Weights of a small GPT-style language model, trained from scratch on English Wikipedia.
Size: width 192, 6 heads of 32, MLP 512 GeGLU, vocabulary 4096, 6.62M parameters.
Architecture: LayerNorm before each block, biases, tied embeddings.
Training: a variant of Muon for these matrices, 364M tokens, 11103 steps.
MLP neurons of a small language model. Each row is named by its layer, matrix (gate and up: input weights; down: output weights) and neuron, and shows model dimensions 0-191. Each number is 128 + 32 x the weight over its row's rms, rounded and kept within 0 to 255. Numbers have three digits each. A neuron's up and down rows have the sign that makes its largest values positive.
After each neuron's rows, "fires in" lists the words (lower case) most often at its 100 highest values on Wikipedia text that the model never trained on.

L4.gate163:080173112152186133102115160121135112078099139128131071178169148156136122117170165116148066110117116094134088142127086184132116107168063141112117138171122121112152131178171138139139149087088166165043045090100117142192125099121099148159098118129060106120094138158152160132125080126130086142102135144138167125144073123165034130098083122137081132134148171078108173166187104091098103172089131157142095110129123120133173164153126142168119133131130130135117049120128130132093144144095184147169139138169083143059107174075127145131133046167175089112138178117154084105119121161159128110
L4.up163:142094099137122220139115163148126115099126099065141130122116222134159102134130062135080061105147104178112102135140125148110224141096121136135181172115074167091123112173101053144111102156140114120176122167111125181230144124097099077153153150145123159142094081147130165103167170107110139094079101135160093096145100111080134109142077110137166158068134136134159129108139105161164109183087125197131088148069064114177109098105107106166147135066126072164179116120116138100137123136158161155132099106164139155136114134116108121152137115101121138160087150143151149150100144172137155156
L4.down163:102105127116094154149102127081118117083150159127114116179109099124125146123110205125142096140103126089083171170104132124127070112176118084072120099131184110148104118097106203106080164112140100136093151167152122078101077159112142156085105094159118108133193179186080153084111129143129172123225169061116122135108169118156137127090104093098058109114132108137161174095103130087150135072164155151075154142124079118137124141151140153117104131127128134114213135106106132103150152059124140125131176149071164133130144195125130189148135180177171191184110132117133146121111105076163158134
fires in: "some", "one", "any"

L8.gate187:144180109108175154135132111085137182126107155158121106145131116142134040138144126106111177197075081118160106173135078128069142118130117164140118087180112110150143083161127135051035134167090132145136161119136119079176147134109113160176111188115140131155121137121111125160104121096140145182070127183083084087116152116161169136212121194067151141132131138141181134088124147197148183173132098158127082091182126097153151089143158163092087131118107143080171115175116145161090163065134123113134108100149140141073114149099108102175119130083120129092130153127114095102121107178108093120
L8.up187:139155110180100102088139102117165119152110152143131125155139165083157189128155107109038121167163121102126137163137159147157054128129156168130135169153129077109123203147100127126091140209149152123171142130086137126068136061160111147159125140079111138100132115149098060142077190138157136112128131184098183115091168177088103150082174119141151140108111127163151124119148107149150102149119104094111136114117094133136139125109165144098128076126091076127153158070142143154106080121133090077125169164200151200208102121070084143105144051118160100094128157077135141080103128177135153158
L8.down187:136188080083118142095156185085164097150103088114091053147089066118116095125111133144156095131146131118162131113133122146089131097090109130103154133130104111185127081136101121151091097168163151107104144124101137069130172131103130172070127156137105088102126162091114151145202187079150122136156189166149124110119122225160100133182128151099104104162115121168153157194168093136141147159083136103138128129147111153131208120145149129150127075137174152122075074141115120086121190119095103132115060126129113202063138095094139149088145158111127093139086137112125106111148225144119157178
fires in: "an", "co", "coast", "cole"

L3.gate415:089162119181076071102156112132173120190148133150092114102109101160157126131123125113150067145073132103101113130090099147074129113168170121124109121192117162067091098104170120115152099121169124127089170102113149099103090184145122105112173190147090093139198117139117151160118144172140133128087125106187075111104159099140150105116141115115139134157070133159100116129170134112116077137226176157147112144113113100128192103147151079153154133114108061124146134131120131180093076154127063065166120152149130170174138128044135140170054080125177147169149147125107144157165138136156130069
L3.up415:081160125114093087155085094110108113151105108159118093113095148127124160088105084075166141131124178075199135152109158143135171114194158086125171099175113126116178082125155168132125129132140155144088135058137150138142131163148103077105141111085158096136100108138120097123158162090149149144174007092159109151161172125140092090099144087174192099111130145127117158091114075130120114145119199132137130125156187121107179164081141136132089100148167161091092106105165160173116100120163180112087144122147207080089151182086115113128160119122067090151152160085137139105163120138076145156
L3.down415:166133152149131111141126145160148109113137111131137068127122096127162133138114119143133120120154130113085119191148146165126144091127081171188148148120186157069120148097087091070137097143093133125178165130121112153122149126179118110115080101131098082108111151107072149158122188122080101080151159198085122159111119089141141133084243106116133111095187078143187137148116122142113087182089123077106094103099161222137156188169180132107133111153161125063100164107149134142139173080089139091111105145128157156092076058106072155147133169134117078122146178161108091094137104114120150096
fires in: "team", "brand", "branch", "now", "band", "former"

L8.gate354:135152150114068145115124179104153112185140144056181158118113082122164107130120110073142158096087118077185087128171130100102130154189109219096095122093119119112105148213153128126150093109080139134106139109098138141126158107075097126127114153121077112124115148121072164115166135119106124165136155135160138122074139084165124113113158166190086118177085121168179109145076079134155131111151120175172171077132098148082124117093148110205160150162095152177159141106199192172098113139107130173148146198126122102151131181174102105109133081145147135119173159090140145121144122183101099133
L8.up354:082113129207187114123198075147093122194125100126134159124156168167131091104141137112130118100075113121143122084160080103106113176115172150124105119142153154119148095141160129111082109134123152121128132170092133117101108094137115148199122114150153127081131093155049174123182188102149081142166183127153111123104117096090122119104112136166132162141174162160074153183062120132131135100133120127100105181046111149095109109130079152187156120136174136113146131121102091123145150145167106107209202168154127117163092123166113098137194069116062154162140170099143157122071100178102132154
L8.down354:163131168103096109113099144092137172121136100133175117125120067107184171175059157136175138097097200134072163083094143050144134157119127182124058163166147138090148173121173164134180140098099171148092112099112124130120121113117123114122106143090129141153106107117136097119109102095094093120145072102117143138090161130146127188147154145155038131151086108096127129121130128111171137093134151167171157056127144119106117189139173068103091140084093094128129175093168222185112084151155129095143129098087123119096140129122170143136136171194184101106188161151139104102142156091146098140
fires in: "after", "to", "when", "told", "despite"

L5.gate369:163117148161163133103087081118114104093092134123154163159139086167155132099152137139140199131145101115117110119161084140091116098093150154151104084134149119147134145171094099148111130093137137090141120151105120191095088128084088143158096045160098103139158105138068180118094133144089110147098119121148108144150107065145086085072192134101203116139107152121122122135107097189156128058166116110168186165124084144102136079140114073102173198053091129171096215116118117175117126113117114120153138157146051136157134140139112151179193184084078179113112107121130147142137126164129162088
L5.up369:139110151127170134115141092141149116122102138178069154142068136109139160128159165107097206137077058110135136181106141108124135169111124109134146150089148086157117086146077064096156109147136137118106130085105149173098136138191136076132068120152173112166122161107095146156214145085112141142107149139086128103148089146118089128099131087151179128108131180081128085105142135151088162089138071052174153122100144116085164116161126144105175149089121167182155167119105171166153161080116081129145138152181168113059165153159159173165130137114136135110092082070083080146162171094178126104
L5.down369:098126103126172156197073142076101128126143138095150134059087135123122170168162133178156145120098142065158092117114167137173179181113150117117180094076144072140167100106097121184113055144133150092112162152087159123137120117144100106077105110102114076165173153171149105161110128067103136066190141120092159130151121137147114113127102140180107185093135121127114196136116152110153130124090134111162074139139098156096170124082198100071143144108112140101107164087109144165084147081090132181117112118134152151034180095129141147166144152127108166127107139108144113137172180132132157054
fires in: "of", "brown"

L8.gate195:125108103145135141113203066126090084196158169192147137104177092153192115150155147145160127148144138054118183092159145119108144150168099099150167136123119153097153146125120122119106162171089167161111092163155106156122078149159166119111105126141131173132165118148170114106165092126157129079091094089149136136148102146130133120141170130115120160163113095196166157177107099158141059132112157108101130130114130108110179096186111170169146185165107079117093106115163175137131165087171189146162157109096118081074153138086173151128090087114047149079120124141121094170188071141125195120
L8.up195:128122138124174179118140069108137146111159117166143106125129011096164137141169089131134086131119122079089076145092129112125140123081132099095112082142133108091118169093127090137148087121176138142143116106099152100106138175077099093131141121129181096185167146121106112132129139175127072168152142126112141122142117117070103140107098064148123219115123121114107125091098159111104138136142106173179122146163106152131137100156106083158173116119077068136135109120146159182100155124091186077113141101121124089068205147171097219119055140187097142102118173134114104166082126191077100130
L8.down195:129187139165120129119136157123188123163081147190096117144171182148145134133130116104151190072116139119135162179146209123100160121114117137142114123118107095111114082130150163102139100189168117117073089119165113080172128089152169118061060122127132132109124128104086133150088175163101159090110157069143107147110149138110159126112139175084009109111080130127134140172117108097112118130162133153090179129136139065119171164084163113098141189161136133188096171083110091107158119075137123176122083074190166100124164088107139114094133107097115170100134126157108082099144169115118159087
fires in: "to", "of", "during", "early", "following", "mid"

L5.gate356:095121114047100185152189119083077162177103119095202139133134125116119164139136199119108149147118147163187192165164130168118073163127107113114120091168133085160125103097113123136143135157184107101155121104125052143126170121121106172127084101073123170069193208145105102141155096124095108134114156119172108088062099118118091081137141113134131117080098143103149119157168131181155102103130119170150139124165176154147094127116167059115150133064147141118154107152171187145092125153121177169135112125120136106117127113144125137137143098059086143101108106156146133152110080189067093082
L5.up356:165151135078115132104150125124145166142197180128171115093152113173106160093126159136106132103096153152137221134183128100186121098111048152099134087126137126062163191139149104150109111123105116149121120069108156134156126128111098119133135137095059122143179161135136112192107142160164128092158112141156114142048137123133172124112162098162089078141068148047077056117129103105148074173160127095110140081129144092156118155141162142130119064115096134106193210158164147134114144143112155143128094122132107092118126078198130121167106139128195124139104149166103106097127107084144108191
L5.down356:089084203144088132141134112134155142148169163098104107158136110109132153161140161077144157152148149064106156148066150131182140148162128171123123134127114146109129150118169140102171139088098173118106092122169188084085142113104076090100170091099141107136147114109111133077157146119118119115088116128073085126150115118128107156064132116130223136147071138153139093151113145066149126201124093130086084092133131178150160092178138157145134129089130109086130143099057145159143183144168135129097124144092130141161024193114081091125085176127075072155195165179104125157151157115119125130
fires in: "while", "between", "in", "from", "by"

L3.gate470:145158185160144111192141193142174119094070167154089151094092112182106116158099077110126127089119152132133105177138139131145090182183105103151138202057065182111119051097167121072130131114094118106093174110134156164098141146123145111108098110078082098129124146167105180118111086164154120120139119168161092115157193105101165135116115091085116208056143046123133150141119135102154088125141104154144153128192142111076154113114132145137100159070151126128125126093150103188085153154077089165133090152105187161165170157123130146159095130115143154119154118096126095127143120115151132090
L3.up470:114195127140169113169097148158100148071137119109120133103110147112074171100056113121126117109167134106130129169115096134165067135163187077164088203106059183167135159060119123134114122149115132155139140142103100124104145111082101070115152103097141051107115105095083116136179130104156129097140142112085070138152141115156122110113093093141179167054138107114140140104110116113157128102163142140178175176145072181065197137119120159152129179113167180105175166108108102167097114130111156205078084112108110154147126174101126161127148111118171151145133099143129124073151121096149179072
L3.down470:160102152100161098127142099147169117194107125154139145165093175144134129137134083112067187077135127102117164090171147127105186126087121123138153099141173067105097079160175091108141100138155126096126165104194161112121136130175164100137117146174130117066062083106109128108170230117182150140148100133097121109080116126162082175125145126122079072128120183116186161118091127099044154140107126133142139083135147098159035168164110148105115155127147143201108106161143147189150154130093111091060111114147132107100097156168128167106150145117063126102145126155157156107115108091119124116
fires in: "of", "footballer", "appointed"

L6.gate437:131091127089080129168160115117112148156121045197141178148059154112116101157159137080145115149125119131146144150051113156103150180099093205181141040104134086155133086203159096134122133169132144112109171067113105126091183122082130117100088099148149099153155087162118123132146153099176143093090117102126140121098165145100157103078110108098169150088125114120077201139093147135136165163172085156154208071149172168154158153164119091141110138087130193126088147059117117110093130074105129097129084126117148118129141140070119115158149134144100118136153093172139153094162124126134127124
L6.up437:110112103149157178149123164142150153098191132077161141086171155106162150122151133148098139121137122109110186131115113148084124196094145119130139090098124116164125113121118086162153141126100179061148120128095153123109160149111168088101095145104122130037132123149102116062211145116139162092108147116127078107067122153090106121066111185048192145058169127104124146086137121117076144116166062153136108113132150154138129129083187107168089157136086157170159155136141126115068116127174127150086162140169178125059106176155163148095114119131117155131137193162125191092152085116109074116
L6.down437:135159137148146078108059099081115151104151105094137084095164175082118178075127191089136137085102094124189109106124163053175127110118146120135135163111116091133159064137168084133118165123144120143144116107200064168110121076180154166149150121152110193111110171143142121140085175103064176111126136068158184095123090095125113095178144116104136057191128122150126146121122126124146124152080121117167153096110118083070154146147181191116112102141116097110135121123105122135106153175148123129133075190141176115086112142078123109154096204111170134119177094111115114171149097145158169116
fires in: "of", "leave", "entered", "from", "graduated"

L4.gate92:130123127174149176147142145129123110176127167145080108088141130131120101143127155138090106094125156124127164105147143120117119119105120127135110130065094106166093146129154084094141173126113209126117142101112122125158140129053135109137111085093181087119154127134110158168119078102091152167182154169167146102084088101077122138125147111176169152116157174122119155127121130098106136047086072138103155151183150163120138189162131109142132090186085125137125168151164138118049063125177118159064097192134155134104099095138134117244170096101114144172177112115126074076167123044149099113
L4.up92:219130152066134196171180101174143141109148156074056163146081147127086125129188184050090105138098111140160142158125121097133125134084162119101090123167137085112109146136132084177109108122096146171104095160107127108099146152104148151164151136126082151088165166170085140159130171100127093151094175141125166109163116150110148091105174123100110120108158083106055144165135154165114102121122098143148067139113153115113156114127140150091202121127132125079129098121151105096124076133201137123149115140104118139090116116123198178062128115086033163112084125129146178086113153157106153105
L4.down92:115153120149054152116164105137161161150083081064161184110071123129158098172165116138161084057051116086075166163172116112139165098158106083158142160136152142138153112168104127130188120113179155141145108094091162124123174116106109136163178147135197094165111101147126126123133169047130127149062078149104082159116069133138127105159110154155146145149125140131122127109140114103154080170138109149145117116101155146133141155173071084160094148130102124128087116136172112086155143158107088136172087083120167155074123103104103187122170145104066118101122145177090164194144166111121055155
fires in: "of", "turned", "starting", "such"

L5.gate187:114125127094156179134098110137081090145179110122190071163112069161146217150132153168163129107160178091171148111130147137149128176149147121157146148111123182153155124046177104181127060116167147131066168126145084060139121131135136061097178114114100113177164149116140108171134104163128139117114153116119146145096108157139126111108129142158153154137139144153086062144129068162125127117114132122096087147072108177196135109089117102121170155128142111149103213155144150163107098072159048085073074119152129127166151093141160131094110159127118133122088099083091130108061094129100107120
L5.up187:158099154123083115143187116144170135141161059093135125157116136144117151152105122080134113128151186149141114080134137086144141157163138102141085105140105138097145172122165121152124184094121143115144110153152164105121123128120092153147121197136084133120108089139153146093063242123139155090177100140152193095189143139182149151088144117124122161099109151160099097098129113075105017162088203114123133145117153126114164070076128074093143149111099067137183112090104140128119165127092095099182132114161127147115165093105140108067096129103148171115050096156062117160133108174107133137
L5.down187:159125057095125210101101110152164086151136115156087105115167082164197088237106169141130185154104082140114119189117113104140135210107105164136162140119123143109100150084178113145161092190161106104108167140180103076148073174134154122139094115095141144179179051139131132129144114130112153161112108133104144114135082093128157136165034106127040121103133112137099141126093106104107130156119131140122107129064156070120129121120166157146122156143115120123079161124115050118130150103125111109080087150183122124164125157142135148124124174130150157121132070165116134102181104137133092146
fires in: "film", "series", "scene", "films", "filmmaker", "role"

L4.gate465:197144113143135149103152080153187060124132116146078134098175127137083145088154114063152140152136062121206075109152105119076151150129134150079122099140133136149180073110179104124084158126119135161134117104125126138137163117079194161129150069151162114164110053111095098182198151095113123160126076023128129088173137148125104114133197180165127097153125115148120090129149128112088144138164120109121108133211136054090138146128111158139135159159122157105137128122172142076132080085177117111108138129076084147129185138136107141096133156141147119129123120111142062093099091099124135089
L4.up465:169150129151155155116163120086167127101127072142102060187175105140146139140137180116112115118122100186041141173116128109140113099172172170089167149125104131133136138128141120106089104118173183096140122101131134131115166126080108164109138100165130085137154140218102080121109179152139163084174129082144161148149089154105168081112178102099142180147122115067142169104134103119143151112111149164171093135130099087046098128088130149083085100166091156093076186149151131194120151122079155098124080121096104099151151090148085109121175124114106153135184216104140172152113129144088082137
L4.down465:167138068128097124101137102157131109132165109153081180096144106125143140142121092098225116114129131092168064164107134129122112127138115083111133139124162144195047135169146147099140201149120060181107176094096205044137125115134163098132164109081160156120082113108148158156195162109137119125106110128114173129107136161127144095161153116180035116125180105137146101171079157089140130140105162080102122176085149125151151155077153076117185103163115119126171149102051118113117147104162175166134128150084073122122087133094144168096129128126131145137106126124133088114091127162124185120
fires in: "or", "merged", "youth"

L5.gate456:156157077070125069213150146098125191137148141123116067146109096186103134139106086101164131129140129126130162141161109131097123118122140105134106114109124107106159109057140117106092179147155137099066109128115135102116132197099123196145182176118103160170127134066120091120042141112094142098159115089097168133189189164103187109099128124144108159140134126167148067094116138135145146124112162118119183112092162162150198139144132097158137124133150108130099155141170167063124138123109122193173129069130098163066178106114116155108124103237088146072116087134120145132116093121131155111
L5.up456:104138150154123123088169039152153104156110137132107130090127057123088119119072123137187119124121145209175156087129125069155094103118160115118147149121170163143125187129114117153178109142092144113088103107093146171173101130086173190155130170127116121128136152176107149112103125110118069146137158113144067156137164130107135171141154107187127111144136146175098108094118096135105125139147075125070188131136198171149089108172091099133112149097175108124120103157153171153101171122125138098132140108115112106133151134174173143112085118163053038103216161087075082148132072128144114073
L5.down456:161151099139205152158113117157117105115134089124139123097099156172105097145176118158104134164074102125098104115101161064100134124112097146170124101146118129102109146098109172108114109192124136019116117052158112147151155150150122166179123074101109128125167170172153159158122166129164152083119131137187136092150159156123081117123102130165036077198128109157134101149202108119169157088112137180189071149162068069171126131122160119097125096141128189142148102103104124078094154073111091112136142097092133166133120187104090130142083152138165175126140175121147126133124077152099135142
fires in: "early", "cannot", "later", "different", "protein", "former"

L3.gate117:138053109142122128132125134121142196153142134135135104187151121161101113138171172132195212165108138139118112111141177048132131128180107164138151110175148186085115145075090182117081129122181195140148138099139155125139135126161121107120163136148110096154119142137126156060110133115149133065114141160172166097123170166162139082139038135076163154145111096094119134125152177131105046144114120128162144107156104150102156131101130122149135158154146067096114114155181132137174193140097067090088109092187086111123091160167108067138092150122145146099192134067100145155135109137128135077
L3.up117:136086142138104124132237121116077076134096120191145117103118166148096091164135184123121075104121171162113150189202126100122173139171113124181121127132123147075119091081159117119094113097179118208149118107103140106119160123122114069165141065105102184125098157191152143143138176143103089084147148114179121140125096092098115155136171152102122166103068166140134173117145156175148109142129054140152107116104181139092141159106141105105079116201139148124155137130111147127095143124093108082150170117070128136100116078069127132140169142128162148106158152137089112050114067135148156088
L3.down117:092144153106107126152116098167094136135080105093165065149125143047149112109160122146112191114150103092133158113132074175165121126116119098104112164086160127128098144183180097127089159117130103116083122142143136145116103116139143137096152088120131172122163125092104168127184199097096127118120214113166127193095096123120065173117148090093135125117115131213164159106110078132140173138119178136106047123092122133125151145188190105142161120129069165128130101145148137054125125147080169130138211142150163120127160093124091121103119179069151170127093139146187177092109124099081083110
fires in: "and", "league", "to", "team", "home", "speed"

L4.gate142:129109128126133173153111123144131165100120186104157070147125175188111123110134167119167131051120103121115118104125147073084092167137144164150120177102148139114097146051044058135105142082193188077130157101063111162100120155165136091149183149119110142163126136123120091153120113188111118173111104136118152128127111136147095138083079127134085096075151123201107116136115111149100107168118183140174110173064104112120127164118126056191122112115178156164153134140135101152155185110203126108089154061115141145150109121135110132210101160121129121097112149130135139161155093106066162111
L4.up142:102136083053150140160169157150132078151143157134123128090139099153176143122064117138102166070134143140139131191101084147108078123179167104115167099136119125158126105064131134124090122142155080107148104125162141081179118136156195144145179191167166149212137151098084090146099147140156156103163076106133061106116171109103162145083083091123141108099162089142098146156122077113080136105120081135100137113121226147149138094121151123113113143096190121149065158107176140125113166140149115138090111122158110109124153146113125089194159152184057096138105112069141182138120080114165147117
L4.down142:111093133110095139134146113133137117143116147152109093136145139116119144127118117098127139206147133169116148100132138126129129147161142134142093103129106178143126135131134162100126186116069111162152161199169068142094098152135148174067117107072165128058053132192116180152148167180138203148141129142113125114134110120058037171137168134088025129144098044144107141162116081170122158139156145121094100121172108191150120134161123088091087113208141094072187098167112113181063129128149100122153075151089126103145137167157103133121119160120142141131079107125142151111110091113109152113
fires in: "of", "example", "role", "cricketer"

L5.gate29:212096078117162123166174089114142128162118157138111122095147117135113141150112134061102148132141125113133130153141167080132156100145026102102130104113200100084097078154095134205151150149189064110217140080076153141100160145139120112104106146108182122149176097129131169140144119145134107112181156162141109122130106166088141132139107077089113124069135140131105084182185127106102119116081083156083155120120107130117088107147116152139100100111123133095091141109103142165155150117115129102179035105183130093138063127089142089112156088152144170094134152206117116141104115181167116097
L5.up29:164131029084149121086114139124137148130095094089154099106174144131096138128155129114110126132107170129108121170100150147094132073113117140150107082154054078108133128156092153126100118132124074138173066210162151151146131103175122149137103082106086073189166166129168106142133151162077115090032140141093128177136111109096133134137127127095156122125175194102121109108171124169139150139111130145152125102135115152149125081115122090144172218129103102116146131111105204090166210154137117148126111118150107067178160122109152096174136161132142160124127110103053185037112134136119121129
L5.down29:138165110125128063094165108144182140085125139084136116118135156101140093140141127099080197118208137086148173180168075121145135170113137084136097118189091139087067160163137156071201137096166134133116145134133182137132126141120140180120141138122130095118144174101161085123167073110158137127096138168203122123120121107128087163142101093122116101130110131137122062087104094131111177197190174116100129116127116121131189170179102131088194133140161089145128072126115154065096076128111184115071115124134062149110128115178079159117113138111136090093110139132143185125173093154138124069
fires in: "and"

L10.gate47:121100131113186107141112111134126101131122114135097040168133130075186094115161135126125131127132154154162121168133078129107155105115075170125162145125167115105115165185163158137124122114104126149188154071184162114216188100177056102143067087152112090101081132125131151167145130129132128134126204133125126116093163145083126079160146105122144101113213140170123178081145200146118142096142138128119118121085107122133139088114145125084077125125139146151098154061128163153138137133132170062141105207184151108114134150045113082094129115048140153149153143140144082107092130128074143129
L10.up47:152143083149162129112096142092117150168100173166180056126166138083133087131161203135088143125091166088149129131118081158126126115092141181059153152149089134183220134135125132102102151094166143161079195169098124144144170108102119174117070137094157103120153123118104129161174095112181127051144142154140112117132154150114159089122135113157113172081164120125199143129087136195138181128109142157117108138118110133120160117153110140055096053112099128139097111173121087105142131130044155132121109148170132121112112128100113109137125079081092117104183151201151069116119128109196135144
L10.down47:175158140091146189059153204134169144129130117105148121106152070145141151190176143111113163120109110140134132180115104135110122101107173163151122129134114151133140089066167058112081165167110098091075165164088102123166167141112149091100157118107148142098104118131118149105148158146149157141075144082095081157180096141084095125182087160133076134136139150084114170118184148179171106135130103113088123174122172175155145064135140078085149083096110152085141102110103132027123125152117158155082101124190125139100074110063078164152105133150128109137093085125116177111132164114138168161
fires in: "an"

L5.gate32:145147110176205115116150122150113100155127102204103132116108118150185139132143115118135045138160055092140072156160119139141131133189197113128098149139145130092109128101212073099123093100166138083149134157141174142106136127155130134152130144114160114081137156076051183148119127127107094121106140121112115175197171189120118123177152146195183145099150135133107154117143126067103083167144119163164184096194105117157192104145123111120154117164112075096080151179108161096153125137134073110091113132099103109101159115135154143142121191097084151150105109124059140083081135155116154134
L5.up32:077165162151137148181082102131108121162155188146149123097114129114125101154111075141144088185136087148133134113185167186164126129182100140148137153138192127128185106121154135144125145164165147148082113089117139149171100093150131163129136052177144102102077083155067102091139123105132098119096150128094100182180126114142154117180210123099081136145141120123158078101084156100172088106136116071049106081090151119170128076113104159160145116121160196107098096185124034096185169092128096112078132143147109140134080113111087116151173132125122169104131107103115129128177108125160160115
L5.down32:185119129083162166083204146118153140076134117159155134084137109059160135156153130141135124158142155136121168121181129082139089097177141151199135129091074069135065098114139138162151145119143107096103169153143117133120098144162159090112100186127111092162103190096163107070100187176161155097106081131136124144108107111100115180122147169122128147179137117147150161142108084126148166123105107191164154156134103115088115061094091167115123145133095110156094154134138127202109098135176133093142096073103157066152169065184087152095140167173107152095141094141075102092066086140132113147
fires in: "and"